python train.py --n_kv_head=1 --d_mlp=704 --rope_fraction=0.75 --qk_norm=true --init_std_o=0.0 --lr=0.00152 --final_lr_fraction=0.0 --seq_len=1024 --doc_mask=true
MLP neurons of a small language model. Each row is named by its layer, matrix (gate and up: input weights; down: output weights) and neuron, and shows model dimensions 96-159. Each number is 128 + 32 x the weight over its row's rms, rounded and kept within 0 to 255. A neuron's up and down rows have the sign that makes its largest values positive.
Before each neuron's rows, "fires on" lists the tokens most often at its 100 highest values on Wikipedia text that the model never trained on.

fires on: " S", " s", " P", " Sc"
L10.gate303 [112 146 217  66  95 133 133 148  99 103 167 152 172 102 157 109 134  67 108 119 160 156 108  72  99 135 141 159 152 171 156  84 175 133 137  77 136 118 119 146 157 149 181 115 119 155 102 195 119 116 102 142  76 126 130  70 103  99 113  92  94 166 147  95]
L10.up303 [111  83 151 133 178 102 110 149 127  77 142 105 188  94 178  87 147 120 122 160 150 170  77 168 113 144 185 108 114  79 139 157 103  97 139 114 144 119  97 149  64  86 113 134 167 135  76 155  85  91 175 173 105 176 131  76 126  81  41 178 142 108 124 128]
L10.down303 [133 135 148 123  95  82 182  38  80 122 134  67 148  85 129 126 104 104 117 134 176 124  92 146  54  93 178 151 152 167 168  66  85 118 161 142 141  85 154 151 154 168 104 111 168 111 135 109 109 133 138 120  47  94 109 146 158  87 142 108 151  65 108 100]

fires on: "in", " School", " program", "an", " def"
L5.gate65 [143 147 126 117 136 137  82 101  32 146 135 147 126 147 161 133 174 129 107 110 169 159 117 141 206 134 158 117 109  90 165 128  50 111 143 123 179 119 186 135 112 210 114 156 134  98  83 182 149  53 132  92 121 138 102 195 132 135  84 114 148 105 103  72]
L5.up65 [128 168 161 178 158 138  71  94  58 135 173 142 117 135 134  90 151 110 142 110 177 163 140 161 192 188 148 118  93 106 179  92  89  99 130 130 188 138 171 120 100 191  91 131  99  90  65 159 179 108 152 112 128 120  80 208 155 135  94 115 155  99  92 112]
L5.down65 [ 62 164 172 161 164  99 144 149 255 108  99 108 130 109 152 134 122 103 150 101 152 154 124 185 106 155 110 171 111 141 153  92 150 160 132 107 132  96 140 130 113 107 101  73 128  94 171  66 149 169 146 144 140 111 119 134 130 137 141 140 149 110 127 177]

fires on: " c", " city", "as"
L4.gate222 [142 156 159 127 148 129 156 148 193 118 101 112 173 104 106 132 128 117 138 125 107 131 140 118 181  99 137 135 135  72  36 189 129  89  91 158 129 103 141  85 113 168 115 177 127 120 109 136 135 100 116  94 127 134 122  94 142 148 167 100  99 200 138 146]
L4.up222 [118 152 119 153 180 156 160  90 143 161 100 122 137 176 164 153 168  89 140 115 159 147 107 118 159 136 123 125 193 144 158  76  89 165 102 106 129  75 160 163 111  90 154 170  97 105 109 184 101  60 107  95 167 121 146 151 135  94 169 144 182 150  75 146]
L4.down222 [ 91 102 103 102 108 116  99 168 171  44 141 118 149 142 128 149 124 144 157 132 109 124 118  99 162 123 100 165 148  99 108  72 159 223 130 128 152  61 108  69 126 152 137 152 173  63 126 166 132 109 171 102  90 106 173 117 195 109 172  73 121 164 104  92]

fires on: " c", " C", "8", "7"
L10.gate241 [147 127 168 138 126 103  80  48 138 156 114 109 188 132 173 109 102  90 136 151 140 161 153  90 135  88 122 203 186 127 152 129 130 193 118 100 133 115 154 121  74 131 162 121 120 124 118 134 108 121  82 117  65 150 133 115 156 138 121 144 114 159 140 108]
L10.up241 [120  70 100 107 105 178 109 137 111 143 144 166 183 151 120 127  92  70 159 157 146 148 157 120  98  81 175 138 103  85  82 135 165 130 107 168 160  79 113  71 112 222 131 131 117 113 157 120 172 119 134 129 117 154 143 116 163 108 134 182 103 159 144 116]
L10.down241 [148  79  97 133 157 108  91 102 196 104 170 132 127 121 178 111 143 111 127 141 132 217  79  95  78  89 124 211 151 156 220 177 119 128 146 107 134 112 163 138 144 101 151  96 128 101  64  32 139  96 180 136  76 120 149 120 167 142 102 116 148  85 131  81]

fires on: ".\n\n", "==", ".", " |", " the", ".\""
L8.gate484 [181  84 138 148 120 114 100 188 137 100  89 153 137 139 131 149 153 134 154 101 106  87  83 143 206  79 109  79 161 161 145 173 128 167 112 164 113 196  82 102  86 122 181  97 173 184 113 156  76 113  64 164  59 152 138 106  42 138 146 101  64 181 134 162]
L8.up484 [124 111 163 122 148 111 116 154 173 129 110 108 146 134 130 133 134 149 134 108 138 124 122 153 194  89 113  78 119 167 128 135 144 148 146 131  82 195  98 109 111 110 138 169 114 128 127 159 112 126  98 100 125 139 195 122 110 118 123 145  85 181  99 178]
L8.down484 [108 108 140 137  98 117 117 131 255 140 129 146 148 119 116 133 109 146 116 141  99 128 120 127 201 122 140 135 163 146 199 123 110 139 163 123 107 138 116 122 110 113 118 144 118 114 113 130 135 115 109  98 139 139 108 171 122 148 143 136  93 137 132 172]

fires on: " c"
L4.gate620 [101 112 142  97 143 118  54 128 145  76 118 152 109 132 168  88 162  87 154  71 107 119 106 186 127  99 155 163  71 118 135 112 104 201  68  77 118  92 132 113 126  53 151 163 108 134 116 145 146  89 178 110 111 136 181 117  83 121 103 165  83 178 129 129]
L4.up620 [145 139 106  78 103 139 101  79 138 120 153 186 166 107 151 154 137  59 132 105 144 174  93  99 112 104  92 193 149  81 164  92 101 149  64  79 182  73 145 142 147  75 104 221 100  90  68  97 167  34 144  90 138 135 185 122 122 164 106 115 119 127 139 145]
L4.down620 [101 133 130 110 126 120  97 110 204  81 114 119 123 137 150 115  87 141 173 138 138 174 111 111 118  80  89 169 140 126 236 124 143 174 115 118 178  97 102  70 133  92 147 170  54  88  96 107 154  71 184 108 121 131 146 143 159 150 139 124 129 148 139 160]

fires on: " pre", " Pre", "oc", " lim", "ic", " ev"
L5.gate327 [149 178 188 164  90 116 117 113 147 127  80 217 156 162 129 103 128 126 151 132 130 108  56 154 162 127  94 128 164 137 128  82 143 110 149  85 162 143 177 149 112 129 101 174 143  72 146 158 138  90 154 116 187 214 135 151 159  97 190  86 134 134 116  68]
L5.up327 [123 106 162 133 125  88 140 145 119  94 131 146 120 156 110 158 165 157 159 168 113 162 138 127 186 133 137  75 135 116 118 141 106 164 122 154 118 154 164  40  98 103 190 107 113 171 122 142 111 139 120 132 117  94 143 145 166 157 165 164 199 148  95 121]
L5.down327 [112 107 114  94 166 106 118  78   3  67  95 122 128 139  91 124 139 161 150 111 155 110  83 100 171 125 123 178 165 107 133  99 115 115 138  97 130 154 182 114 111 151  90 168 110 126 145 110 208 121 136 169 170  86 128  91  98 122 114 151 157 116 114 126]

fires on: " in", " of", " within", "le", "one"
L4.gate403 [157 107 122 111  93 125 103 114 128 167 109 139  79 162 152 108  81  87  87 128  93 116  94 142 183  87 165  61 140  70 105 194 148 147 189 141 112 184  85  81 129 173 139 168 109 137 164 167  89 105 127 100 157 100 135  95  91  99 120 109 107 142 127 148]
L4.up403 [171  95 166  96 122 107 144 153 160  81  89 183 142 100 130  92 101 112  94 118 142  89  82 151 123  96 193  67 176 152 132 137  84 161 143 118  83 157 115 158 119 150 154 144 166 205  91 178  89 145 111 108 160 161 159  96  69  48 114 118 128 125  94 211]
L4.down403 [161 100 124  97 128 114 141  84 255 113  82 162 129 106  91 150 109 133 131 124 136 120 145 124 185  84 138  73 167 154 201 138 107 142 109 109 117 160  96 128 140 168 145 115  74 154 111 125 152 159 120 118 129 167 135  93 134 108 138 107 125 149 134 209]

fires on: " M", " m", " w", " P", "m", " K"
L11.gate389 [152 101  99 101 151 136 107 132 143 118 133 173 126 106 110 157 164  73 211 139  63 147 106 174 138  64 106 124 135 185 141 171 111 131 143 114  97 132 180 153 125  93 141 125 140 159 162 171 125  49 117 129 129 181 149 154  90 176 174  84  75 127 110 124]
L11.up389 [ 91 170 192 124  78 149  89 155 179 185 130 186 104 160 138 107 135  96 160  75 121 110 125 153 139 108 141 158 158 118 116 136  75 181  88 115  92 138  70 148 154 146 104 116 120 125  85 146 135  86 111  92 115 211 141 146 114 133 123 136 136  93  83 123]
L11.down389 [136 150 177 124  94  76 178 138  47 145 116 106 168 140 134 167 134 121 106 108 130 148 119 119 119 191 146 113  84 104 163  80 197 121 113 122  66 102 112  92 154 174 120 197 154 132 132 123 151 171 142 156 123 149 145 107 128 104 107  75  86 108 147 166]

fires on: " of", "ers", "s", "i", "F", "est"
L8.gate221 [106 146 107  97 124 154 163 147 174 113 123 120 119  98  98 129 121 187 131 103 122 195 100  89 126 153  92 125 157 135 144  91 127 105  58  84 142 121  50 100 115  94  96 124 196 126  75 112 145 137 216 119  89  76 115 173  63 128 129 148 136  73 137 148]
L8.up221 [107  31  80  82  86 163 123 165 152 109 124 106  76 129  93 153 162  57 109 123 159  93 137 121  96 165  84  70 114 167 163 149 152  95 141  99 186 123 134 126 112 121 110 129 130 136 150 118 147  81 158  63 116  80 121 126  90  99 145 119  55  86  92 147]
L8.down221 [ 84  85 172  90  85 106 129 159 255 145 111 148  81 126 113  67 168 156  80 146 132 150 145 140 149 161  92  60 108  86 126 152 108 157  90 160 126 112 128 127 130 107 112  95 118 134 178  90  86 104 118 149 144 100 103 149 111 154 105 132 150 201 139 116]

fires on: "ore", "^{", "ain", "an", "ur", "ann"
L5.gate148 [142 134 109 122 157 142 129 138 132 133 159 112  99 101 138 155 115  95 105 106 159 150  93 152 108  96 187 162 104  74  94 123  94 142 126 113 100  94 129 133 114 166  98 125 140 150  87 180 117  82 129 152 104 101 108 146 144 120  44 168 107 118  86 112]
L5.up148 [128  85 114 123 158 147 114 100 160 131 143 118  54 131 153 154  75 152 122  93 137 102  92 163 110 123 174 145  85  73 110 114 113 124 100  93  81 106 120 170 130 126  78 141  90 124 146 153 174 144 159 132 115 130 127 137 214 105  74 188 112 161  82 159]
L5.down148 [118 110 130 132 134 106 159 198 218 163 140 126  97 180 158 107  90 107 130 120 151  97  93 127 152 145 104  95 151 161 112 139 112 128 123  97 165  68 139 146 119 100 158 153 145 126 183  94 142 159 147 137 132 118 163  96 151 106  98 178 158 127  97 132]

fires on: "ar", "ul", "ill", "at", "yl"
L6.gate355 [144 134  87 107 113 158 114 174 142  94  91 139 188 175 152 144 157 112 102  82 158 138 130 111 153 120 155 146 142 161 105 129 149  61  59  96 113 175  82  83 106 165 102 156 127 107  89 133  89 148  52  97 186 164 107 147 130 135 117 109 131 182 174 129]
L6.up355 [157  99 137  97 181 111 164 205 107 120  97  66 120 162 178 162 157  99 115 153 126 145 133 129 117 117 160  79 135 146 127 191 141  83  97  86 125 127 133 121  95 147 171 172 110 129  89  99 132  88 134  88 144 111  90  98 183 110 104  72 156 135 117 146]
L6.down355 [134 226 110 147 129 148  88 111 192 152 137 134 119 145  83 119 156 136 156 127 149 156 115 106 159 144 127 110 173 112 105 124  67 123 133  91 156 134 154 178 131 163  78 132 142 121  72  85 212  89 102 119 114 130 162 131 131 119 159 104 159 120  71 168]

fires on: "y", "ty", "ir", "Wh", "ky"
L6.gate143 [127 141  67 170 147 152 125 168 128 126 129 150 124 153 116 146 183 101 122 133 108 178 127  92 163 100 136 131 107 154 108  93 158 139 113 110 159 102 194 133 130 115 148 119 117 123 129 139 109  69 100  96 145  57 155 120  87 174 113 149 146 134 132 148]
L6.up143 [129  46 125 154 152 124  96 178 163 116 172 129 103 120 118 116 121 122  87 126 135 126 140  74 105 206 183 220 134  60 111  79 142  79 146  67 136  95 116 142 140  75 130 120 182 151 136 105 143  91  73 125  79 110 104 133 119 176  76 135  68  99 125 129]
L6.down143 [104 162 155  85  80 115  83  99 132  85 152 121 148 125 111  83  64 187  46 117 171  98 147 132 131  81 108 224 113 104 162 134 101 106 134 150 156  88 128 121 166  77 156 120 193 100 131  71 149 135  98 179 120 144 100 106  87 150 145 127 136 108 123 116]

fires on: " ra", " sur", " much", " dep", " land"
L5.gate214 [154 153 177 135 128 160 144 173 132 119  92 157 121  96 115 159 132 151 125 162  86 124 161 124  96  63 102 154 174 142 168 132 100 163 121 152 132 107 172 120 123 115  86 142 123  87  84  93 140  96 105 160 178 132 156 138 131 100 150 112 111 137 131 117]
L5.up214 [ 89 158  54 154 161  93  71 169 123 126 164 157  84 116 123 181 175  68 210  88  35 146 137  80 106 168 155 141 120 117  92 153 141 114 120 135 134 133 115 138  96 135  89 129 129 144 158 162 183 132 154 175 146 165 124 163 104  72 154 124 117  69  83 146]
L5.down214 [153 154 141 157 150 198 111 109 196 153 168 160  47 101 186  56 105 128 127 128 179 153 161 134 110 129 100 182  29 141 123 126 106  86 123 116 139 146 167 107 125 127 145 156 120  75 106 159 113  96 105 134 135 110 152 197 125 145 124 140 168 163 163  82]

fires on: " S", " J", "i"
L10.gate544 [152 168 148  96  72 116 135 131 132  98 147 117 158 111 116 112 162 113 140 101 176 134 194 133 102 138 203  80 103 135 134 121 156 188 170  90 155 146  84 154 181 154 221 108 144 175 116 175 216 135 139  73 170 168 172 131  82 124 132 122 129 191 154 114]
L10.up544 [101 178 126 172 126 120  97 182 130 165 142  83 131 143 181 168 104 123  95 148 174 122 135 162  85 122 174  72 114 101 152 155  88 162 125 123 239 135 105 116 100  91 129 141 174  65 150 167 136  75 146 147 181 172 175 144  98 144 112 127 109  88  51 129]
L10.down544 [112  91 140 154 146  88 178 164 122 181  97 144 163 132 166  97 147 148  87 152 180 136 110 139  40 163 142  91 140 104 167  92 156 100 182  58 117 142 149 144  85  98 137 114 116 111  74 148 151 159 132 169  84 141  93 132 135 188 110 115 120 114 196 125]

fires on: "ing", " in", " |", " of", ";", "',"
L8.gate465 [111  99 142 113 154 138 108 143 166 100  99 105 142 147 108 163  97 152 135  61 135 151 141 161 181 104 126 158 145 102  65 149 147 122 131 176 116 105  57 159 143 120 123  96  79 145 186 122  59 120 157 105 117 139 124 112 102  93 191 130  83 122 141 173]
L8.up465 [118 134 124  83 200 150 132 143 195 143  76 208 145 168 109 123 106 144  81 162 177 139 138 154  93  48 148 119 226 135 167 156 106 115 150  73 154 126 115 165 105  89 130 152  83 105 130 123 117 136  81 127 124 149 116 142  55  54 105 154 122 175 155 168]
L8.down465 [143 184 105  55 147 146 123 150 255 133 154 141 104 135 173 151 128  68 153 154 111 143 118 145 167  92 138 147  78 129 236 131 110 132 131 122 187 202 144 124 136 120 197 127  97 128 126 128 112 121 177 151 104  85 147 141 128 124 127 131 139 149 148 159]

fires on: " con", " co", " per", "on", "re", " in"
L9.gate244 [107 146 133 167 110 145 154 114 123 109 140 121  76 135 113 169 144  78 190 158  84  98 141 142 134 121 181  27 127 183 105 200 116 114  91 145 130  89  76  73 126  88 143 114 106 110  76 128 176 145 144 104 119 164 144 119 152 122 138 127 139  84 175 119]
L9.up244 [153 147 149 102 151  51 133  69  95 102 124 117 132 106 129  97  72 107 111 125 143 174  78 200 119 125  99 134 120 100  77 124 152 161 159 156  80 154 155  91  86 122 204 132 104  88 150 130  68  92  87 136 106 121 142 119 172 113  80 145  79  73 125 127]
L9.down244 [165 156 157 167 133 133 176 105  78 108 159 146 100 163 152 163 150 114 120 128 129 105 102 159  87 137  91 188 112 145 112 165  84 120 144 140 121 146  84 171  77 164 177 133 144 150 133 113 155 166 132 136 151 122 145  97 127 132 144 158 150 157 137 160]

fires on: "h", "i", " of", "ah", " Bh", " Pakistan"
L9.gate545 [ 89  86 178 110  93 141 178 140 137 127  92 120 186 105  96 124 223 133 142 137 127 123  52  86  93 113  96  92 150 148 137 151 146  83 174 161 179 158 140 112 143  82 113 108 128 139 132 162 152 138 141 149 150 126 101 177 137  42 135 132  86 122  91 124]
L9.up545 [139 133 128  55 100  65 151 150 158 137 106 118  80 178 156 152 168 138 191  68  71  97 131 127 117 107 125 166 199 200 104  98  81 141 153 145 136  97  95 147 121 106  90  93 166 117 156 102 116 123 130 110 157 121 101 150  98  98 156 135 110 189 130 127]
L9.down545 [120 154 105 132  75  97  84 142 146 141  71 102  89  97 106 165 167 102 154 176 202 111 133 112 158 148 115 148 117  67 116 162 131 121 154  89 199 136 202  77 139 169 141 104 122 135 121 118 131 178  95 155  98 116 114  78 124 116  75 155 141 164 116 119]

fires on: "e", "i", "ia", "o", ".", "a"
L9.gate162 [127 132 132 135 110 136  98 124 121 150 122 143 158  79 125 129 176 120 164  80 111 115 142 143 109 137 155 122 182  73  97  67 190 174 143 150 109 109 102 137  92  95 131 138 158 124 113 144 149  85 155 119 101 142 136 133 103 142 125 128  68 163 200 110]
L9.up162 [109 105 151 101 148 195  98 150 130  93 122 108 153 116 123 155 152 102  93  89 143 193  85 106  93 114 168 157 110 122 134 121 143 144 147 112 168 115 176 169 130 114 179 113 130 115  27 116 173 152 140 163 134 132 113 117  87 156 115 113 134 114 104 137]
L9.down162 [125  96  59 112 210 128 128  93 207 101 105 125 139  60 159 112 109 152 142 152 137 114  84  80 131 139  99 120 105 135 189 104 121  96 140  59 141 134 158 172 126  97 176 158 115 104  89 206 114 185  98 121 118 126  92 118 100 170  13  89 174 185 155 115]

fires on: "|", ".\n\n", " the", " |", "-"
L8.gate71 [112 104 133 131 118 138 130 155 171 123 104 140 123 112 106 183 126 135 133 115 120 123 131 182 133  52 112  49 152 157 186 185 160 147 130 142 144 185 109 134 116 144 142 126 101 190 138 144 104 138  42 117  55 150 158 114  64  60 116 128  67 145 164 151]
L8.up71 [112 140 143 126 140 134 119 140 184 153  89 168 159 171 113 154 124 116 114 104 128 164  69 172 170  66 140  75 140 149 183 216 154 126 146 106 160 195  86 133 107 153 112 131  94 175 158 134 127 138 102 133  96 154 174 164  76  84 149 160 117 122 142 176]
L8.down71 [127 134 139 138 136 146 113 124 255 135 140 138 125 130 138 128 124 101 143 118 136 112 117 133 163  96 132 118 143 140 197 112 136 118 145  88 168 192 114 134 116 136 128 162 112 162 140 121 130 119 127 114 106 152 151 135 113 103 140 122  99 125 143 164]

fires on: ")", "ock", "oc", "per", "uc", "s"
L4.gate306 [173 155 119 108 149 128 156 126 119 124 137 139 137 175 109 106  79 147 178 140 125 139 112 137 138 146  87  89 150 117 121 185 152 151 131  82 123 108 163 117 116  81 122 151 122  78  92  77 139  96  89 211 160  91  92 127 125 126 154 152 132 173 104  88]
L4.up306 [135 119 133  71 128 104 163 190  79 133  85 116 187 124 113 161 127 140 200  76 136 150  99 120 150 137 106 137 151 107 152 114 133 130 118 128 150 115 212 131  98  91 189 125 110 134  93 163  69  74  78 141 142 122 153 182 133 144 181  72 114 145 139  96]
L4.down306 [ 98  94 124 165 101  97 133 100 255  72 128 120  70 194 129 155 109 101 135 159 111 133 130 164  97 124 115 115 134 141 150 132  99 144 113 106 130 121 125  90 206 107 139 143 119 189 201 112 185 199 136 121 128 133 134 120 130 106  98 173 134 122  88 158]

fires on: "ac", "in", "n", "z", "an", "u"
L10.gate478 [126 125  73  33 140 152  96 125 130 139  92 107  91 157 139 131 220  61 134 131 171 155 175 105 208 173 142 190  85 121 102 168  77 110 176 130 123 113 115 135  99 120 128 118 161 142 120 153 110  77 187 112 117 132 136 125 134 109  89 163 158 107 176 138]
L10.up478 [133 117 190  72 164 106  63 172 132 113 102 123 136 152 124 182 183 134 115 152 197 104 108 117 124 114 145 106 179 135 156 100 126  99  90 124 164  95 157 119 106 127 129 150 190 124 105 114 133 153 172 160 137 103 159 140 115  84  98 129 110  56 108 140]
L10.down478 [101  95 139 130 144 122 189 137 214 137 111 173 116 157 147 123 185 148 122 146 150  58  33 106 115 182 100  44  84 119 144 120 102 193 104 103 148 111 102 115 160  84 120 128 112 133 193 127 177 135 117 113 190  97  88 132 159 144 117  69 166 135  96 153]

fires on: "ack", " Ar", "3", " will", "ony", "itiz"
L5.gate299 [100 118 154 105 163 148  84 178 114  94 122 194 130 195 155  92 131  96 116 106 127 119 114  80  75 121 134  85 180 185 121 184 118 101 102 136 152 115 118 104 131 154 154  94 111 171 186 159 170 125 110 147 112 142 127 149 156  26  79 133 154 111 157  87]
L5.up299 [139 127 142 135 147 185 100  85 150 102 213 231 137 107 144 101 121 119 113  78 173 166  79  44  60 136  86 160 124 165 113 144 166  77 107 116 145 127  60 129 115 154 132 120 128 138 134 128 135 135 118 146 147  98 141 160 179 131 148 122 128 121  70 176]
L5.down299 [176 177 119 108 149 148 137 120 150 114 126 174 128 131 126  59  90 111 125 207 121 125  98  80 109  98 134 100 164 139 147  78 204 116 122 131 137  89 116 179 163 150 115  77  92 157 134  59 145 118 163 109 177 118 128 141 107 143 155  79 131 100 134 185]

fires on: " ", "16", ",", "–"
L9.gate76 [157 141 173 132  85 132 129 103 106 133  79 141  77 178 106 145 161 109 148 134 129 123 172  69 110 129  80 148 116 151  87 116 132 112 117 191 136 168 161  30 145 146 116 135 176 115 109 188 145 159  92 114 100 161 167 198  81  59 142 150  66  83 110 110]
L9.up76 [ 99 134 114 168 128 148 144 109 120 103 139  75  97 108 117 158 113  72 107 169  75 139 188  80  95 152  90 213 120 121 179  92 157 122 121 167 124 165 144 116 138 105  27 102 120 114  99 162 151 202 150 147 104  91 141 105 138 134 125  87 111 104 176 199]
L9.down76 [110  91 115 135 159 116 155 188 248 159 173  96 142 151 113 109 204 113 157 140 120 101 142 132 102 128 123 170 125  87 103 120 163 147  91 122 155  92 104 153 112  81 145 146 121  78 163  26 142 154 141 146 152  78  65 142 174 131  85 104 154 125 121 201]

fires on: " re", " term", " fe", " ad", " position"
L5.gate143 [107  83  83 118  87 151 198 161 154 103 156 117 104 127 117 110 115 170  78 106  75 139 128  66 141 111  95 136 157 150 122 170 110 148 119  63  57 115  95 112 114 129 112 102 148 106 140 147 137 123 189 135  71 130 119 144 173 160 178 126 189 151 144 186]
L5.up143 [120 148  66 149  64 161 162 158 137 116 117 148  85  94 139  79 147 133 170 128 119 161 147 119  86 116  85 173 128 141  76 123 125 140  91 149 154 136 137 188 115 115 139 108 178 120 187  89 127 129 160 122  61 146  66 151 104 135 158 135 111 117 162 112]
L5.down143 [169 101 113 133 156 125 167 161  12 174 165 123 112 101 163 169 157  79 130 138 153 119  57 113 100 179 115 105 162 133 210 121 146 124 111  94 152 160 128 123  86 135 126  96  98 124 169 158 120 158 115 100 165 128 177  80  65 149 106 158 134 137  98 143]

fires on: " f", " \"", "'", " un"
L9.gate418 [128 179 124 101 131  84 126 182 112 114 127  83 157 181 121 174 129 166 182 127 149  92  90 126  46  98 106 130 150 140 132 169  79 144  87 127 161 188 138 118 130  84 134 189 113 119 115 137  93  98 153 107 137 151 118 136 112 117 152 128 127 113  86 156]
L9.up418 [165 194 126 130 175  92  81 105 140 158 147 127 148 137 145  92 102 120 171 143 174 125 120 133  97  92  87 164 161 146 157 148 175 182 140 105  94 193 134  99 151  95 112 129 146 132 132 155  95 110 124 154 169 177 138 176 100 154 193  68 130 160 135 105]
L9.down418 [119 150 133  56 159 153 129 154 123 146 113  89 137 129  76 147 153 120 121 158  98 152  82 149 136 103 140 122 101 102 255 155 130 126 127 139 120 151 133 161 123  14  86 166 142 169 114  94 125 146 115 144 101 163 212 130 149 132 126 122 197  55 115 158]

fires on: " ", "r", " Cr", " cr", " tr", "gr"
L9.gate406 [150 129 200 134  99 123 126 191 127  91 129  96  96 168 138 175 175  92 110 114 157 117 135 137 136 171 155  84 174  63 157 199  65 129 103 139 157 120 147  90 120  97 178 164  94 132 110 100  96  75 133 111 125 168 137 151 144 111 129  84 104 158  84  62]
L9.up406 [171 109 146 150 125 114 115 179 134 129 136 162 172 155 127 142 110 109 111 117 139 144 130 138  44 194 147 134 169 131 102 115  85 200 183 161 154  94 163 113 134 102 179  59 110 149 101 126 100 117  81 165 151 139 111 105 126 172 133 113 159 105 113 171]
L9.down406 [136 115 136 143 142  92 109  82 144  72 162 124 139 100  96 152 114 115  84 126 153 137 130 122 134 166  89 153 157 157 186 118 136  88  75  92 147  72 129 102 185 126 118 142 118 147  99 131 103 149 143 105 135  87 171 116 107 146 132 105  90 153 100 130]

fires on: " pre", " Pre", " Cons", " cons", " Con"
L4.gate268 [ 76 175  91 114 144 135  96  88 111  91  77  90 106 172 127 138 134 157 184 123 110 133 140 129 185  87 152  96 207 217 138 154 136 131 165 149 164 168 188 115 118 182 130 111 130  73 159 105 130 152 121 128 103 156  95 162 151 112 114 117 166 130 139 105]
L4.up268 [ 78  47 122 109 188  68 162 103 134 122  53 153 140 151 121 150 125 160 180 140 128 166 142 152 140 134 126 142 143 146 151  96  64 158 119 123 144 159 181  83  58 175 106 123 120 144 161 140 182 175 111 111 112 124 152 159 129 106 120 119 137 126 147 129]
L4.down268 [ 97 111 130 107 217 117 124  72  36 156 106 193  76 162  86 174 135 151 188 124 128 164 156 144 156 146 175 159 160 104 181 123 129 141 141 159 142 139 170 117  69 164 100 187  70 170 170 194 174 165 145  96 149 127 111 152 140  81  63 116 163 140 116 123]

fires on: " tr", " was", " Tr", "r", " is"
L11.gate123 [211 102 139  75 113 158 135 143 116 136  85 166  93 166  98 186 113 107  76 118 151 145 131 180  93 161 156 134 100 106 114 115  92 129 185 104 155 146 122  92  94  92 175  94 151 137  82 119 123  80 105 144 101 115 130  75 109 164 118 112 130 154  92  77]
L11.up123 [132 133 134 134  91 125 106 197 138 126  97 149 116 154 145 142  99 177 130 109 152 186  88 104 115 149  96 110 134 138 152 127 196 128 114 123 162 107 122  78 191 110 163 161  75 167 128 125 110 123 119 171 123 120 215 127 179 158 115 124 147 175  73 168]
L11.down123 [196 133 159 108 155 136 116 153  96 108 119 143 185 163 136 147 132 138 121 142 113 127  98 146  75 144  61 102 115 155 216 102 121 101  55 147 161 106 152 145 163  88 199 132 107 181 145 121 111  70  75 118 106 129 107 156 122 183 155 143 128  86  64  95]

fires on: " con", " per", "um"
L9.gate39 [189 107  70 137 156 120 166  87 109  55 108 147 217 173 143 140 109 106 124 106 142 130 151 190 137 141 179 104 192 153 131 156 122 151 127 100 172 151 197 122  55 121 168 169 126 141 136  86 165 117 166 151  89 115 143 129 112  80 163  91 147 124 145 148]
L9.up39 [165 164 187 139  87  93 154 114 132 162 132 125 134  96 122 127 102 169  45 134 167 141  81 146 153  92 114 141 141  70  86 136 129 153 204 128 112  90  87 121  87 131 132 163 113 187 127 104 122 155 102  43 131 131 126  86 136  99 101 113 114 118  94 156]
L9.down39 [119 183 123 132 145 119  97  76   0 106 118  98 125 146  75 100 131 160 149 133  78  96 131 153 120 135  80 188 132 105 251 112 116 113 177 150 129 164 133 131 158 130 100 122 140  91 152  72 108 198 172 180 188  96 125 106 120  79 204 134 157 104 154 136]

fires on: "ow", " help", " deb", " age", " time", " life"
L5.gate520 [115  86 148 163  42  99 180 187 119  79 124  75 138 129 133 155 152 151 101 123 255 167 141  82 144 154 120  67 110 114 135  82  92 129 140 130 163 201 125 104 146 152 145 171  84 105 144  67 137 107 101  82 107 172 100 132  88 135 125 210  92 136 156 118]
L5.up520 [131 140 114 141  54 130 124 130 119  90  85 145 147 138 109 188 105 125 141  49  79 111  99 157  91  65 162  62 145 149 124 159 120 132 110 207 111 126 130 112 145 194 126 108 146  98 139 107 148 115  87 118 136 134 120  99 167 103 160  86 146  94  91 125]
L5.down520 [133 108  88 156  46 169 146  89  81 109 138 117 165  80 134 175 180 125  86 167 171  80  86 116 119 114 136 107 133  91  90 131  60 142 168 133  97 181 109 103 146  84 110 101  72 143 115 142 153 127 118  85 125 110 141 135  94 139 126 139 163 156 149  97]

fires on: ".\n\n", ".", " |", "|", ".\"\n\n", ".\""
L6.gate600 [139  72 114  63 131 144 127 128 125 127 131 158 101 153 156 137 167 142 113 114 123 105 115 158 155  40 131  82 161 116 150 188 135 175 144 109 113 156 104 148 123 129 107 153 139 173 137 168  85 104  88 111 127 156 138 114  72 119 166  97 113 197 146 138]
L6.up600 [142 101 133 126 148 129 129 118 151 135 121 133 145 141 127 139 150 134 115 113 123 101 101 130 168  75 118  71 154 129 175 133 137 167 146 122 131 181  75 117 146 108  95 154  75 195 148 170 125 130  89  87 148 167 140 103  75 113 152 111 116 182 125 188]
L6.down600 [170 109 134 171 132 115 134 124 255 120 106 141 131 105 117 156  88 111 121 100 107 119 124 164 184  73 136  95 169 127 153 162 134 122 181 102 142 158 110 141 101 144 125 146  95 151 119 152  90 175 100 133 131 141 154 117 103 124 134  84 105 148 115 195]